python train.py --hidden_size=256 --intermediate_size=768 --hidden_act="relu" --rope_theta=7870.0 --qk_norm=false --warmup_steps=200 --schedule="wsd" --doc_mask=true --max_steps=8268
MLP neurons of a small language model. Each row is named by its layer, matrix (up: input weights) and neuron, and shows model dimensions 0-255. Each number is 128 + 32 x the weight over its row's rms, rounded and kept within 0 to 255. Numbers have three digits each.
After each neuron's rows, "fires on" lists the tokens most often at its 100 highest values on Wikipedia text that the model never trained on.

L9.up734:086155165140157161093134155094120152125151118067150100115098118178142162116105153111069126118100148147114102070105121125159061099105093096086144095137136127176130114130073129171110116095144127126168065113089171154124137172138139135173171174175102127088160125102111126183140156073103123115143112182120145127076182126078137079116175151057147092119101151102148115152141095112128087119120103074110110089075150122126133131136170182106125129114130122149116165156140164125130151138086153082169092161095118234112156187128203131192138149111133147103122086117121153153125143132107208098101139075199075091130139092123157116127124080208045090092131151131112104133094073135084148141117171111186103119091154134158162152149112154112092112158112092064112093176212142164155170157127128
fires on: "1", ".", "2", "0", " ", " ("

L5.up13:151104173105173175128126135127115118099138069120160101106055142051108133138100081131139166107147115175108128098139143143135152177163120134131095117178173197142169106155093146112129130159151074136163135059142088079080094138142109136099170052107113154146095130183101085167094074105089128129083092127082128130160149168129035136125084094135199145195175126154119151163221081172176143085132118143149167133179189132146153143155117141089117117145119143129146127153107103164127153146152182169120135087098169162164118134110139143118137113108115089171120147144158105134176091131148110145163178142152166210158086074129076116148117136140142139119087137123192135096191141103095092156171159122115083141116113143131097099157118134129127178084149181135127164165173167101142131148103042
fires on: "s", "ce", "d", " such", " known", "ed"

L7.up721:094133133151155119111123129063140136151169145148110090178165148141164102157131148173159177105132116110129149148135166103131135109095095125126099073076109131180190216142143177125100147147112156125075104080101063138124184136152146152158174140121137124099120126144144053142107150089125153167116111151125126130144065123114064110105133119118134146112132099076164135152156154112113102136103158101176200054162133219152130111078127103125154135156106099166102133098114128158139143111194140133157142167107103088056169176122123201139193094158180132138132152092181122051081118128221090123144104124140129104120110118091132095194076053157147148159131165167144093127115131083086178145138170145104105110138145124131157158086122136116093105143133142096085103184152137124182068098104056
fires on: ":", "ed", "N", " |", " were", " of"

L3.up343:063148168077083110115126076120105126099112170101120138084108106130140144091155157117164125074113149115151146123076075131162152138097121101165092119107123123108187167167118161108082077093089105138070136102104134174183120115129097109173125097139105157203072137111131120131124101091166137160118091134072064145169115126053150114093152138123155210096140146163137090086070160071208120112108150087139129113131180161135125096134085123172146132139181067096165130117121101093117111117140161142195129150152101127158165094104139129140128209102107185117100115127069106167159084177140093141135138099111141073142149138081191145129149125175132075123121098142174155127141185162164130159128114132086143156162186093135130132133165102117121105098098138086125154136031077149177163062109158
fires on: "s", "m", "las", "b", "z", "l"

L7.up626:058114190152094113171151127126147120153104114161140159111116127081089147028102130176130136135129121114103122088131090174167186190119103111087153095152148077115165198200103133124133097136166105169123134197131128158084135189144113074136102126092139190139080139144133077129124129152144119101152109140133118199175122139152170084114110101152109115132154160085128084147155061182143091122108169142141070111108117134098157143144144147151117145097150152152098127161161140069122096195164144154104155148150149106052131140147137128164115144138116113082109123127109103151097093175046139129197081126100120109089103152154161075096114136120144108132147152137134128121072116101109087081080177134104182112155104123176098186133113126177189060195118071097146169154108123173141182145174107
fires on: "–", "s", "1", " |"

L3.up461:114126118112139136181149093099148112103149113112072117147147167141147095098089068077123089165079173108117172140147089163149148219063127134056122127167126121118114121197163149148164096151080145096103128106134108107145086126135098134150064092083129082207139161140121105152165143126136095130118135152133078160108121118143124138141149195102104129116162169073178101146093124048130067125179095101146119151101131168125100132157152070120104158136158094152136124123138145125117122118131128159177126116083117072177114115093093137126067121095067148095079109175134189127146166139145105114157162183116164057122119104172127065074160119153129082122155140080126157139140135149158122220136072165121095138110139086170117162140116112147192133080154167133071145188159181182175140106165145
fires on: ":", " T", " of", "s", "m"

L5.up628:093161134083111072135114178159120162140084109157139176169139089131133180127126219117087180105179097056126104134120123149111166109117118151147128083131148195159177123157123144114194156144131074114083147103147159115110121118185080118118171120154174133103083083116141136115133162087193103104111118156119071198130091149162111143128143144109079101148115109182139144145130208182148127133098114094116146050113154132151102200114121091115130092104139133153174129122064115171133144165142117150182123151131048121085138107109109144103173121150142136111107191119140121071095112187141114142111083139132044131124135116129090081138177141069093134139146145154112105076154119084075082142138164112142151172132158098148130102130115222112137094109182114161097118130180083135146142062095091
fires on: " and", ":", " for", " (", " of", " to"

L9.up11:213138167075178160094077118127094090107148143139135131118142172099161155125142113120102149223184141053116134135092092142115081105101135053151126179162096162140095069128137133073126145115155121105086141150075136112129115042101188143154157122163111127095123105127171173159177119129141153114115141161157106078129125145162134131189119169107166092173194188135134139102100080115118116063123113102171082124070072110096138122134092126127136153111141110169150150096165109167116166165146106123158115178107075152185122139113151139141066134135095133028115096123122123135129118120146151139101141119160124093100125145133155174160117149113108140061176152110101168171073135153096141099170099138083101094127127106114121153121115123174063110153148156162128040101069071195146143124132106
fires on: " an", " An", " ("

L9.up767:104143147120146134086144112126143131100133101140137071113086151192101109136124113147111150137091179128107141108179138138166114133057113119119135125172135084120190123220097142155110090096111119131158142145099166191118121153080145103128182164123165157111171162140076096198170152127125083118117104187110120124116096156105151159194127161123078124142165102113133131115101159117096124101156190052144178107120129115178130094134157119122100088128137117114136130169112132101142140160111101171116149125119107154104183149105115097186161096107130154136088078142122206150093162118085147053135174093164113120111134121141128154143077182117126096145152150187089145107166080118126162062096093102097096131114137144115120170176081127181152083120027123047181086122200121098109153087160036
fires on: " ", "–", "2", "1"

L7.up569:118111213170076118071135189172117157133142078160155102120165147153146148122042129178149145133131125098127167158127157102142168082108090171144058148133091111121135124079100165100161116144123136146173100102154124185062170090106130114156153138137081128130113154158101135132180119094032093178154080118119143150138158132095169148075140081111139121146102170131087160124130095100110094107146192135114188083139142142082140055103112152105139136109113146105177159134161152197142133121190155125117168124117147170114139141142165121139117114094134160171185168152181139155094077126135131097144113115168131170076106167168140072175126184138158135054159172157116097112153213120088154152085136098103121097186097153109082109177154139181153136135133120135172144109142145103159145148098066
fires on: " such", " just", " known", " it", "ci"